Part of a small language model's weights: 511M tokens.
MLP neurons of a small language model. Each row is named by its layer, matrix (gate and up: input weights) and neuron, and shows model dimensions 325-420. Each number is 500 + 50 x the weight over its row's rms, rounded and kept within 0 to 999. Numbers have three digits each. A neuron's up and down rows have the sign that makes its largest values positive.
A block is one neuron, or neurons of one layer that tend to fire together. After each block is what it responds to, as a language model described it from the Wikipedia text at the highest values.

L2.gate33:526549595540457456527363518599484526440535469495523508492480528502537524429462560537429470553485593520524419422468477461565588567468474460585489556486563471502513500521493521489552550559429466482561607535586557465554488536502401474593492434499432523545496485492511474539521508529486390494
L2.up33:547455452569479502520541479486469493524501592435435441483560517625477463501506529485520565487538532562509370474518481492443556462468448464485514582401483437422459487575460532455346530503402428557497523531579441515461481547478479464466425550478504429445505519464512509537477533478511531473
L2.gate86:497544486476396397529458543436469538546569476470431410537559470529447500450512425518469536486430482494466459564482435498444427465532481559478510382460498543527533556460383491521555454575519502449441522500486450556471502486486479432544379452461491477497516524546566495440545538511507463554
L2.up86:577481534503577491446377518434426487526473541560430475517435519526433460451509406544421549603413457521477532517515564478540512436552457617433490633404483545449507510494607572536388557570399504341493449509499537511481477602485500464480431408534442563537462505600535542494474594501532420458
L2.gate162:514565422430439407436525480516455452442490426489503517521457427463576461487429504509491337473522492516482560586509541455472531500515484514432472635468477496541549574500459460462368521514465597563478499401550544504483459504434449449442500541566438515495536547537522448415495516482558398462
L2.up162:490500599518529481471550507498568563515658443485531540564476470451508500474415622469423497577537432488539450541446527482487555560488444417399526533562495497462407526473528528397479546539524529464546527575544543550472469485504464526435481474407473507477486524478527524561508507420475559541
L2.gate256:474504499571445556469450525600449483559553466553463455524596466486489493576587552504536435608490503499446457567512495517528549515557514454557499504560456540531524540533524475498537529578533516539439473466476625517529455425532519562473504413560473529425530524475498564472476438525451489483
L2.up256:524477425544445545557459493459512461434542476481501466498501453554585510552610509471427584556464565510593472573530474517528479477549544427483478501548447490505522532604608498469505527384528456552476427550478514473506465389454509578510513445529484524514564435450438439536590473562514513580
L2.gate668:497589551493440504507543559489467598479509567497523446525414441524431440505455546527401502536550455560519354484520497478450538523447510551487512481596457461551535541513586484409531464462555405443554450510522516622473516469466523499503472464488484459473540505629498419516491581483487485544
L2.up668:463562508447494484465619529384487508524559509571461450587448526499432546467380417537454472501529512599495478511462515516519519529506571459479475514473438498516571482558519513534482482472448465446523460475498494587527504612537451539478489507601407596540504517640501519557497630479490462569
L2.gate878:533586468518401610539498592555593529550482525517483441407454522543471533510533459611487485480497499574496490541608437506550518487546469434615439376502445481527520506459457558540502503479555544497537461621472557530434512591587508493568477445556518391467526534502451379534428501465438427589
L2.up878:473554570542563544462543476535476499448597451532588462486431571550523516536590639545464549482466541483486392552490478517484474540536498516464440469507473489517483492594544433492522574531496542543438508562513486574521433578456502439478569497505480530506493414409381554406490541485449540499
L2.gate1016:470494637579463562581402471434543487560535442535476509492444466468458353559489549494512484529503541512635433533498506554455572491508540509525596481476466448493521503474467415485622547493473527488476587481457491524397530504481526412448468458496497460414494606508561514569529578427598492591
L2.up1016:541472546536471489500547493637478513499495522410475417418493462511521495511453543519498547427426510451520508488381544460495413519489434511546612484545376584457461521400498540574574588413550491521483472523496548533549578550485531462431520471512491511595524593639608439613559478482567467438
L2.gate1170:504515483435528546467490496431492470532491433590520569463524410558523489513490524484539479507527517458432554494453495431456519555500545508503493546513480409433364519515540503570559507517615454502498559497514523475582471569480574431461552426485363527505524458479447558463454596526476476569
L2.up1170:519577559389531425531487527453497493433556435495474492483514465543539561592571513508546558505594458536386479478562524555392502516425522551580439583559393495468392583562466572451468513454432516502481518501486584529471507466511524501507469463458500533525541473414421456443523573427515480451
L2.gate1357:494606498490549553465552465481576430495483371492530485552488537506517486573495447466567451455466527469412455478462552496555519457440569488433532484536577458530636466532526499518474494516440574563502376432545501478495574492486461515535527493512485445464565508543528552467465566553466546453
L2.up1357:559471569448522526458428512517507469569461498582460466494361477394584508531497489536508527486402485496536528488547635640518550491589494502533452498482585455529509459582431572473562463552488549547528478632538426637433506530419408422545547502532464531533479476482522473573471565592483488537
L2.gate1414:502523518525452473536441541421575380490538503548484520616532525600455488524560580546508469535568509536442394519429487543492503552487508452400528438538502471498490402462535439436518498461483493607535566418520585470564501585480592487551490524564472437507532472500573491530463628494428523531
L2.up1414:491425557458417491486498544483442422569463504493470422467554559499560525522530492537518565494480518457500499522472512510453457565518442627473471509565478552483493475560497496401458528479513559549540548414517617478424545517533530474420513556465551451553506543486498502564552479463387469588
L2.gate1476:410552463397463548611505466493451474503480456527470553464571454479445518484480559543534489490397614550565466489497478466546513456480578541526478504501491580483529519505371503520523506518609469463508473509485457474496467479527550497523445556484521593565479478552468498505620557590489512528
L2.up1476:475436580523436376467577490456464443493545457429504492487585467404525482545447486474559497501535518599499462532531364526529391499477399559507463470490519508566455575471489443369580393501521464472541435402515535504488507554553448426456481466558520486448523518491493557541495546449414509550
L2.gate1529:550571573592535453501492484565487489485505495538505506592588548525434422465516500571508505456429556468551497595526473478477440517484575528438541465508480498537486543532485550571501515555573451474537559500561543468530504585480546511548534463575496516490486537591520472511437397516509459490
L2.up1529:506602507497458526495493560490567549483531437572625490465483440451513520455453441539493467513557527524521450431510614476470478456530589500421474518475480569539459498587596485429551453499463452421536473468511546436598513574544489405531471460525484552440504517559438510541476497524496462489
L2.gate1552:506527455487402506443550500469409475521571514458482580414494400437436531439415492554514496454532497422589472505557525534489583511413543440523584578470451483475441483464464479581569529363472508562544547509526485522626581504570499476499410541513565494527478500528433529512428502501433471458
L2.up1552:584500518422460464433491601484557567443494544461562535445533445611527530545563480504449434518503486566563377593429633523433550500423395559482524543526456495427525482492419566513491470529518524480515451491613536508514542563558534491499472478542505530497431461560412502517470418569341452546
L2.gate1600:493435408482438502500430489503495517549476471486476461474478512491600414496527438510506590442481530538578505423474511546509462487473437491578498448533606557461462480539516469627571489514427549499575527509552566541508540545512435538576438535517522439458567538525495476545578445544451480623
L2.up1600:510526495503547524448516592407476376465511480476576504469438474428486517453560489469579477429506516536556541545457494500558527469541499453498434564489595547471451513425489456430493510541510464455486497507569503462434387414545388565561529430577519474531502462565508543567538429514509486573
L2.gate1601:493487518512539505410540532468521491465526468448531478467434462460621534495559509488482543486447481473549563542459447563562499519550549538476592512494429512483639502589512471571493519467484502459491451510497562482489509508480548504582437525542558467476529488417550496504460448401469526515
L2.up1601:512533520504536558419393408436456466496513534507522489488499479491549453530467473474514584410491524501573529542562484452500489497450524570474492417489439496508439557486506597403510549433460508499512604474544511628489447471446424489525585498482425594413429492527514517491569424445509569574
L2.gate1604:511488446483519483477485602455453452559517446555537577512529481582481467459569504531624409411480435459495528560508493517508436456459403533506443582578413516451519484530442614500490420549534533446525484466525564566556521442415566544507612436404451495535425522489486483565555546492501536474
L2.up1604:537456534485495520527543448491469543566521429515411500495399514476345524584360429481462545489430545422564512476571495526453495459483443395454463496503487460586483515366509494446542543495449490415517549450465514539567455470492473470485533592500500552452560527524450407496507597444375465530
Description: Collective and tally nouns. Nouns naming a group or a count, mostly population in census text, also government, votes, %, Score, and people.

L4.gate260:443545570463489503379443508503565535474472508500503532477502432557552423484483472491522508565456459533471413493471461516503559514473510501441485443567510509442581535533519500490585495522487535515527583516536511607506555505536467500562509493436562462476403544549493503463451496522458441444
L4.up260:478526534478481448508503462402486496496463510567570333588480566495547520563443516508438513515396557465477448510488599412589463542510486637434460357539495487530570525432530453422524544468562401508590499504449579570451520567491396430559553536565537488486541528468547458579482456539536544580
Description: Attribute and field names. Generic attribute nouns naming a field or quantity, often section headings or infobox keys before a colon or "of", e.g. age, code, Label, Demographics, percentage.

L5.gate19:506416523590475451505510504579466471458508524421526540542518494549566487539472566530430546553457561448564460483553474415497460468407424551439581492519485465578506448471567451494428499558478543451571452467425426492530507479496435387416524489496490488538560518554549490560535506408497434456
L5.up19:561497453483434529449479526550427523517521478453483452464594455611479434542523497533483437596503508510435513553491493583489375472506457539569526495464530555507610593537519502525466492462450555443464489381588509448531427438407559410471476435528506579578555491528554514486506489423584474449
L5.gate671:513444504533531545521481471551532524541528455563501464565500579534424521505541615438456512553445445443553441530484531474497541475546530553522563452470542505528442479396440416507452465510548464499454376511590481541504524419477559509602496478441416463521558476417520458571451459415485410479
L5.up671:484492514578466497516513519489499521550505511418515494521475495544472529467486470472465526436460488426499536431579492416462569528543454583507630542526506567502486534515546460469549450471502536530566446462597464609418522425425597546536534515441525525556493462513451529550583418479500485490
L5.gate1019:570453535542501451498546505579550465451548516499448437556500548392446476476547527455443457467483440461490556431507501507410481464538475512514518505456602468481588640446561473467507485508443469476508481609501485512577510440477532519429474584465531431439497530538423486606465481539521486482
L5.up1019:501477483465512469546483464534541501511494537425497551482529581502527491559484596445615521461425502519506574441444523531563472517463459596470503510487554415525492567508525600421507463561544461520454433491589484570499505536477530512492577515469452479452492521462438508565535460505446588501
L5.gate1234:501461531567474444427554514542524522622555444529517489462556504358486545475503573444533497620476421400620509510552490543565447475505526499377510485407567511547542555526482565482496512526482555415468435448529516550495473461438513465478547410544540469431561576542464510522610510495567555450
L5.up1234:473482599588602462520524483527554521470436466521545464473492471508440484514506498503478407483486496486518500565535559409534461519497529579483474559511519395473476504478484485590593479556478523518578486454602506542486582474557521631487548600595534470493525488466502482509549435556459508535
Description: Collective group nouns. Nouns or final plural pieces naming a group, often after "the", like the couple, the group, the rebels, the team, the Marines.

L5.gate21:442366433528530463449456512549475480528544534392492565524441489521478464449537528508503519454532528551568483535438537597420446502560547526558427513413467571474499532537503456418532472396460562562531430532489602417527502483549533487609511486486451429586484512487560528499550436490524512518
L5.up21:599524436606513462455561468536535464487476464444468527488489528493458411517609544452535534474430555488591552461585479519576587540460504547477546477454533431482549549545545446477511457522470447476430453340529480540449454593593479496477579548563445464516545551499473429521536500525488441443
L5.gate860:428471519589488469406652550479459437585492424370556492408429597532517493573565538448494508471452475590484456426452450425538521492509468524522376419591502458609602472515534508539497439561512606498420403519502416454437503534511548518558550463462510523471526451505445501475500461523472550527
L5.up860:457562487440496528554483499551554489510402454533439465499462563536442462538517456386450536527562474463435536386580446509524589495593491520438497528480502560453520472432532429524537545574548546455526437539475487524523546452453581508485475488533509521542468492493433522478500505451513459618
L5.gate1086:523541516520489485394403524446493394477434432482458447552451470511594506566484440594531427564482566482532462544544564535518418496476593622509443622501522553497557475478526515468483416460512422508513593483564499557500480524466509502455535627527419530532438514505499376507490520383502519486
L5.up1086:498430499540453508540448516459505479551537483480457480536512521515433494511536407463419480462550453484419480519494451506495502527490529465474550504476477561499452516548495453521466503587477561531542470512495441461435535477554450570375519473618525494538499419552458502446417552494547554452
L5.gate1173:531440539457517463385496507559464455491587561400517478580490491491519554502566472542446405441498494453524584423445539538550477436354451494417466540425451508465525484533476569556621461461509517518471427445536461451455558458582531539461535506561457559547486499625504542468499546542485475474
L5.up1173:557413484487548511558516512527556481524591494554538531492523421515546524472483437531531535536560490439504492502446396454434400478450507389458500457538505559559522494493523623400491455494548523380495450601496592503444459460493452518522485484503411430511533462495468698568530535549537514523
Description: Main verb after subject. Past-tense main verb right after a named subject, especially in critic reception lines: Newsday gave, Reporter wrote, AllMusic opined.

L4.gate520:564506493496541413552593466485508559516500520440484444537562447505491561436498449484482514539411451479569558502635564574626497476515478490470482539506413464455511463549523553518554501608566526536534562473533393466563457528488381519495433532478523495479467521494539506517513471427548381501
L4.up520:452561485469512422528494608378454518519518530525540506518469464441540486522403521402529582515536531541499442400523460617458500499484427532518489550522421489444517518468502547524477504481481490475524522571572554448612456471440517462467549514484473513391433480437478410463613500505504503539
Description: Provide-type transitive verbs. Mostly the verb provide/provided right before its object (to provide a space, work provided the basis), plus achieved, found, affected, "as" after used/served, and odd mid-word pieces.

L5.gate666:596472470599514573548519484446506457495531470522570509466488502513522530487585462404530471455517479461436500515530485452515533543502515438485458393417551411496502437560518519527553497522454392616427548519470548462512411476496496558503511523541486488495493493478526428483404502475478467489
L5.up666:548566482541510541558519432484500525509435525509527522518492488494522476527519533469521571470503414442437601476607447528552526561499495434406458530517579498500527489385520455526554448557445586475456500461506433494478468514505522471564523518547445498516452470500415483477439499439580476408
L5.gate1133:523480478521548380557420495498485447529398540509537515439443467470583486459431465529542477547492410596499593541487505564518474430477511528494490522551450470409496492429447481428501506516474595481486613481466528516540542483447516495459589515551445486402488458565510516501525454505467581572
L5.up1133:546468536519490510497432541445345504467475536485501553400499451439545556488454427477544483507407479500518606490466586532389507372560516470520504435506497446467462519523469571476417517533477584589522526437481442579488573483528518434539533405507403473497424528485489549491485431530491593528
L5.gate1291:421529543542457597522455510504477482506605555560449513406460474515508574467461511496520400483530495477416478435593491524404440446448519551495470563415498474418481436490446469418445536560517490443524555458515508597465512494463430486567514515496524451602522549498429510450553471526486479429
L5.up1291:554533478551489561521480508442605473503511484485438512489456586559487531489624524524535522588547478479406477465455518468422511559495489534555488480584562494411528460518468482451523572568565501485477528469422518522481477429506539513512576496538447447555507462505464515378484585470381462608
L5.gate1468:466415489547463418521521580391454496486432449508452563444492463498506468459453519432533523487553523523440479466573467470462567493518433473442529440544450439516518478531481421478500478522480484512529503492495475439395496551430429401482504538520497476547446496573530506437436496429488469484
L5.up1468:551452506521554568430489507469549490584527473540550452645462462511585445505489487466497449513542473546530451491525580470501572495472491402470516548488493475502504493464497542478589424582465515561521462519517438442492578542435447515517568461530402434485409531454480451571592548452418491490
Description: Noun-phrase head nouns. Head nouns completing a noun phrase, above all contract in footballers' "signed a three-year contract", also population and word-final noun pieces (deb-t, arr-est, ex-ile).

L2.gate40:500455432426445554449517490504563490457505445504525564432533499513571551525523540584477495451575503356489586497476570538482495418528568517514513534533519519486565488590521503427429443500577538455509469504426557511601579487558431608545557433424499436511423541494461449570542502506516570500
L2.up40:521509585380529535459409483436480470481498530546611468437476506474466463548446500551486544518519444461470513501453454540535415533524619453378513392480586503539488436602586462492519558492589485384487542599469561480573547434502428616571514508456450520502429565455531521462543496434560444503
L2.gate59:542475551518511522529454638553537399538454524557591532463539521489513547386551567431460487494435500563491603452559465465447511560505477504595434455458567524464618539481445576575449491548527468519473469530530437520465513486442395477491522425420515478498572490469441446581435533552590537452
L2.up59:514519546497515535524498530554509524412514534570511520441569501523489461507509520505463491437553424482495468465530457513493502460544565535618472436437493537433451504551449603453455513512575483489528512455471487468541535520540497578467470516515537541482520461469531594530594501513544550509
L2.gate61:451532535527498441525441547507505543479466438617465573531487482514530551421487574421541532564485534451443546488461480469523482519538511509509504445534553441569518507542459557486439496556459505507550481503483460469488539612462532519512550475449505369432490570441580511541455383402586475473
L2.up61:530569449478471438489536516418574513477614498513564489478524552511588517450459475604554470472469436511426595409526460595400542565498481549516528535421559501528469548492485554464535392615474502422424431457530470502528521491507489488447527534544499553498431635512540340493593519523459510549
L2.gate332:569574481483495582460468648480506508526537551575567418541530572487606489566517549505455518441515486585539329493536518549451429529552499469526515481531421575413495537460419428545496568524493382464477516463492533428493454490613508473500435491468553417546459494449505489482503491553473468567
L2.up332:462475473612489480525489522381584451443520551623427413380558519484443422506519516521465511531470464470528371414585445479424512412500434408478592413453528560481548523508437407521473524630512544486538519455509516548523492496481632467585513481532493465478546502557531519527464505439491527493
L2.gate358:559455510478544500494462503550537394478531549502560506416520475618495503452435492541415521580584536437450467495546496468416502476427483494533543487517496513467486526493506471448536598454536485553450447571491428440592521540420476485453519602448537523428490491520423503569515469467451435499
L2.up358:585530494450522423463511556536453465562521358540397507512472530522505478489564479539374529483504603471410559506445530509475446528511520500554491470520568555577521392515523497402494471500525489511432559407463508416585418462586477503511500545430583464472497520484454557452388539527398527482
L2.gate522:454452491515421419541346506516459568561447485513509471577476509471529446574447490461505487461505463487431482430573479557476479507487473578527520390433548554445519396505461521494551555565422536528480420416501572542553600584446570517517519461460495551475519481454390482535420484526481446535
L2.up522:463533425508477445488502593502595562496464544504617514522562513572484534506532535499457508533504514405468550599453512544554447541467487465397562484526485515622466501468476496539513478463528538464513434573551395572422503543459510594500505502512522452484507512502473477594495510599403523600
L2.gate551:530528580525476535558520495520499496497557513571478452477453577510553550517522385444486554512507433506546440466560516435432433374501561491537425433585440426548518546543500543559607519494454444462554520611475472505475450454402514528543527420442465527407493575489546511496545473511591482553
L2.up551:440559449639496550471450466527580473498469481474583535479513457556472572422383507534500493467565463499524596507506584602471448435504548488537485530542507474468505475532446556473545435497461467481535546490570449472378477559518588510473524501504547441554573485493575573533456558548459472518
L2.gate556:479506550483588537539452468588476478414446533541548367391437530524466548607485479498493459587498486509511430600521509505521545505488572474459381528497511514423576456496473484459451508551488425478469540514524486446593498478501458566519530423469519554511506552570500453427508505531514493363
L2.up556:483494539420430527486434517504527481483420509468553489538477464456481479549488540432486518638511453525438446507543524497470441504586467527453407503556472570574507441538525544528562498555512508443534582533549583502605466532443550433530479391550619596502492483478431518474484520499500515548
L2.gate937:487556531580463584480536484513477521504436559596478522508482470495553506612462457596431480516465472480510522501543436422479576446547546575516545479537513573473592495633456563528550553549617449513518426497495568540481519528561481506563567519491540424483384547446500475555554402568486533560
L2.up937:498414518499539515463586420359502522566488552515462594554484499479449443511503509502563538509542508539503539364412523471482483521505491423518405474427524473421558506576438525466585472635528526616530509526424491478469508523508554523619543583503429367562465492459571456469491518490536469537
L2.gate1106:527519503498532643347487482569563491542469461528535477501493454430585505419504582494524510448525524468512513464518582548496434560488428592527459513576488601412470510510423459451555470522563425510589443492559493521526483478409556563451502465520555458502541516463514476470544541610522432414
L2.up1106:444429573411503504392524469601540517512486452468528390426502530448502514571461593506494500504488422484595505455491510540536471483463561477525455502470525477512530450624458535434536479518489522497519480490568456530486496484533639422525458525497536533434489478500426523571469498475487503466
L2.gate1352:529545479592485552510555563493557508493419470537493648531486555510604475496544548561490438462579427415423519492594540520510598521528549497460624507501468499473569435433474489477538435540532568535428564473388473487461526477505631560432518458487542444541516474424471432500550494494470418482
L2.up1352:441435579619375482499545507471557545565490421507558554490489532524538549526473555553506569484471531510529524453508604433434482541452420490430509465614471524527439407463482467531548452470533643484473507575455546496511475565448602526487501532581545476508531478452428459573551533515437339419
L2.gate1389:519438411384482485571458574477572463480599448439527521450504486509493491543547447461507494518502559448416555557527500562506555489583534523512484467420543474538521429511425493436577393500472544532497517404529558555544503435518542397606437514449507510475598503438563473460536546588509581480
L2.up1389:447538525554454416554447485557544534560526530407470494495496462431486492537494519545553535567532527451505461477511380555507489505474625526534526417521466565517482424507390440530602434496577522526534510471498517429464496485701461513603416365491519519474526522471509523491514491475454434397
L2.gate1456:576513432460464477495516542523546542504579544653484510431498444556504515432482491582517426538514460429456541441534420496521470485575490497491439489525510600518548586501410504632560421459549555494430525467563531526486471479504542511515514484516626465433502463424520499545585539457518466498
L2.up1456:497463457646476551472567517484509435563458555499599475450495557541430532544513493493449545442542528451425617411466490623494534380494401539478427517480479527534572428569404512565506504387518476486593507453509496496525430545457515561532490516510509500507592569548495517469564500542521443483
L2.gate1514:528488477558552398440478478543513504504470576538471558551552442511528486585529534516609489567519435459500462530554458496510571468553525493416550465554547492516479528502532499441378487508579612499521433568548523527549546518545516556487440496482530459592454558482417484465541469515413483548
L2.up1514:466495458584509483520441500590492509425497560556389527550562562534518498511433576450505431418552448434511533581441600497484563409492474481523578478453512451505484416572420503520597461527614566570440508474470507506540525407532476415551414452587497461579511461502571554496566437476472479536
L2.gate1544:561486556556407451408528446453581515440458510582530583495508585503533563499566466510562523552551473579448537425436490401516521550529523507600539475447587506426508514518498502498455525446401379568463546516478518510531496625401459520584396520582555478560558506477513540481429532509516584565
L2.up1544:475535528441425405469490496554447559400436460472475550414408567505576514512468541497440552614451496510503482480462503480464526463529456557574485560523486503477452542503476450527513454545490493548492504470555480513582547477541576582491544539512553533481508488454511530510492467513619562498
L2.gate1699:515460475508521554520545503457456465525514516495416549532420465477482568485484560518490527429435596493519450549500483644429530505518547583433513489484475651455584514573500451553467540441511522504500567543486520484650471561515457529400452527511500458491478509591494436510507492524502503494
L2.up1699:541530469476471488466539553421533560537432533477426562505490559419565508482525608381502480568472459423521424575471421501547501518482511509548447521529614540499496513538442501488521491578577497514473489516497484382505394468514535536473426504629457532409483387587447525410515552446526598470
Description: Collective group nouns. Nouns naming a group or kind, often after "the", such as family, genus, group and community, plus "www" after "Website:" in infobox lists.

L4.gate1648:473437515558550533464497530427449507538521473564475525529475513512511479465463545454580537437488425376514507532472455456451540452549474487503498498511463517407569509432445464513473473559466475532464549477477483615492473499552494548533535533520602556454465478451555487534496619509458543490
L4.up1648:628492512493491481496445542517407464561513562550531519558502530442411452506428510500421522545422469500559508436580474558421542418543576529464538455477511514566597470559355542537395574490518603419579565521453471453551392503476513458512494529606528406549547538491586525600473478527521423512
Description: Collective grouping nouns. Nouns naming a collection or category, such as family, group, set, order and section, usually after "the" or "a" and before "of"; also weaker hits on periods and colons.

L2.gate163:557464415488519499511468414562450555498474545504448613479632572489535542535451484507480455583458507532485468437585445464514432496478445571311490544613566532509569462496478540444473470583547435563568412488463500540457570502383546484491503439456463561505550488450569409563461469450562444565
L2.up163:450557483451543448438498471512568536593467439479450500478458529500456492499515420485548453486423481402520487380508373535586470633524553453551509501544552547448508531396459507419538506539530526544522549524518494409564502494493497414483620495453636607522501431594561591435500467468517455437
L2.gate274:527517483449450480478470495453572519437485569488408457539520547590559543469428534475529445441526531536493534500542503504447478476600583551496494480596453492488440607520495442497438516564473450486532528569625444433496497503467507437446446495473483495466496470587587454446426483485572577528
L2.up274:466458358485500522524397498424451559585536551543457501528512401547526512503496491422452379491500549565417501521565542529456518406537503539427482489469453501447517501476538493568449423608508502518516489547518508522529540491571425571472404532457500477468473538474532493562514548501565537551
L2.gate391:456473467405508424451499410528477478493458533525556483450560434438547442583616560518477502512498477497488468569509419524447526488453511478551545598464509452513469455568557568419604533442458499434434550617481477613569529495437523483555579512511531606488564452439522506548513518426602399562
L2.up391:497468436448545509496462469515506492528487428491443521491518465493513391530549491495438483444513539462537494524545482581506482479473524427556475508486392554395520597537611515478502461431553545550529490579483569537515554544549542399378543437552524532538603487547428495419477555396499455450
L2.gate416:472481446557476506503338543462490467439467418434464521479510486577534503377506440530369585506468505465454473455530554526417556465540516530474547504498562593533538445505539529492420484509402429502484514513459426483482594385451461403424532508506461517483476544568568544526421539488618506493
L2.up416:526584445537599502429473500514513446463463478424487476472501525509513462471503429561450507437481553507525501563600472574572541462544530501500462476503529486582515486581480462334425417462409405478524498505567567462500613443414475413527525477487517404450515479481566475492507597488606460416
L2.gate428:490525425560556549478476444419435504492446565506539535477556442489505507551514540473479478464405472486509558525563345512432532536507501437507574548540467542474435592505433470434504474456506603544479460575535400552529533575474454564445487503513443546506487462478595548489530452543491510492
L2.up428:525499536512499463419544486468519526483423495399524572527505497532498551564524428440546488462452550531507486550547524546524515493561506452456498435505538512532523530450580504489458477484496509611398488520626463502546411490488525492527417438446499609455457561518529483496488484554511495473
L2.gate557:511562527490494436453480518439461400508429515543581574444543507456482512488580502402595436524568512476487548489548575529512458483538524537411561510476570597514575424525477409474589515533504545520496476558524524517568518432505521587448579484499446483438558493498410437544461558453580511558
L2.up557:567470580487521464531502517577539451450436524564521512504339492483613499597527559491562430576475430570534564432495559537528552449425487513543544420527492454539409525540546556591498492486433484432492494516497455496515546498434496566453521513619494535506443508401612423472475454471451429558
L2.gate633:525459410548522536505536540444477569535600547549578530552441562565549448517547545503470579556531475520525447517495539542547489546567468516524493505528505584502453485512534485442543377474523499476538420516550557482567560484513553501523489571450527520515476445510533519476436481461499494481
L2.up633:464509554460553476471440515507497435504512461508543575461529601433486535498465484433484480519429565563490567516447508415472398506485599546515448528525488421515518514501454516514523427379549493522469399520529582483518566487499510532527522509447527424539451491461541526577475453468436544453
L2.gate639:417433461497522508459462527443496476463458574407471467555501496458526517439467478592557495559530407516472555476577400431495479564564516507442446461529480570446575500472533498515484474568467485532408554625501482475530492531436499424501517449461499577439474543497550490438546507409564585569
L2.up639:495470515557511502437507471469509437538451580494480531532460468457505481488505428503546548553512576495469509485558427506470502570521509508500509429498452549445581449522582488424488532536552497567461503438506549414511473530456544441513564502470456540464591499506476544418499437514518532495
L2.gate708:524505460550526551518459521464513510456474509481544473554528502502513435532408552508444564597528480488390410463498478445440493528516479439451462423567474429403481437477511484479489541480512588467564493519566521496535376554508473462516591587484491512499504574519557451498403506490499507496
L2.up708:459523478577510553452520505561570457532575531324495558517465418524547394433483552526508577514472524503459432434463484428402426547389540470468529548619371481494483415505503445537598562537488488520554529444548475445471515511452605525539499443457491448494501482446521568482434514405433525486
L2.gate722:396477511609533540457417535508475479507553373446533554549518570560458529439551497433515509587461556469428542565522443514495434507553533512488508512467501531559547523564530550443497523450528523542512495468510527500445427530419548491584461438616505596506453534498481536419461483455539471541
L2.up722:500472461495521457548528458572464479590568463482540528450518478544461550511484497471506593470493418518648542528523505402549483484486535492516418539445451501486500525497431518552477536442509487492589473421517515418521500477478372585494493542464512572468614484531437469559435427492490468409
L2.gate826:460528448524430446519487440577478528530447535539429523446498550597520486555483525545461446557486481446505493430527514540439455375591484567509477452461533501444496496494457389487471539546543417475541460417512508428510552445430507488568569545537494550502562525437525502450487467428543560456
L2.up826:562612444507569486571507504581519551558499501591379549417511473531492464529442547494492435500514422452443396554521591491509392557566570426521466380540549528471505545544493494433475520476514509507435455533431495522575628485463450571450497528510543486467531494537470526432499413439521462544
L2.gate1054:518540474490519504561407463500527546477514474554531456513491567545565408566513543518542470433457436551482447479458385452476545503603477465470452463507586580568495464452459483516532449514510492544542510473562480536577582571592564517476497535530484515579547454430587360454512497432452388498
L2.up1054:425589526503466442449589499474497528447470392487464496574567493472461447571447518460497465394468490462396506543517522528523581460565535445608440477606548487528450531412491461499498482503548461508479501464479518424506445399535521450539545528500504487427464441476530483584426433484471530543
L2.gate1126:519554455491479433401565507445529643508527500507540656499562451471498564493473435528495466472504546444422485512550474459400486534502552548461501524424514557531511577468489391448488489547415487580511483551449488466503452506491506473581398536529537541486488485508626538465441489588480519485
L2.up1126:504580526492545408415497413527556605496488496491440606520456478509486547541467466464538440524440485455550470401547428376483551422486508487478548449479467494472532542514502496481520494551408437470411480475548514461588539527540489509562441489538534571447451486442584453471511483497530461531
L2.gate1197:364540468482485555552581485570519441436505473500504465579569424519486477521491521577518486393495482447400468456566488473538357467622489459490600404433497537464572551496524525470495478472531505423496505509525547446534407490522552572486459421501534519513472518420534578472545477540488478535
L2.up1197:511529474618469474433509459446505476475501475537439535597490423501479533496493448472529566466490505493428521543544357523504616522480542555537573501424540468539503541525544557492494478467496516495496585480572506447480444505533511446435564545418538598509591528481486546516507500502427569531
L2.gate1293:449505484440490478499584596518443477458582493513526520475586623492555497505511453397437426475418502485422449432514481400497514504530529472558464460497438489487368487561461485460429552513443505516506461583586520516549531481446548463578412607520508533445544481543569508487395502554506563473
L2.up1293:512429522568507503469450481526424530554468580542522527506480445559513428493610542533537521601341483490568483445543434545521408482547456574528561520439628523458539536499619519425654467451518568506502547486457533496513483511535519558551479556458421475519410560538479554421504491403531534494
L2.gate1422:444593478483493504448488510432441554549580571574481529475556547475491439498486461549526508524407483538529512498498397460525466528643490516534523531482466543433446475513470490445490464482476507510521509478492384501543460417500487450411513390500502489521499581462498439480467533464594513520
L2.up1422:541570448482566505429468475458505499497500390539529601608428492475515482498453495527503519476433428437474511453568456491409518509493518524519525517494529486514479440492474507456445486438448473583516582517580375486512500402553506509435581537543537428482499469484520448442482483309504379576
Description: Giving and providing verbs. Transfer verbs that take an object or recipient, such as give, provide, bring, offer, and award, often after to or a subject; weaker on other verb stems.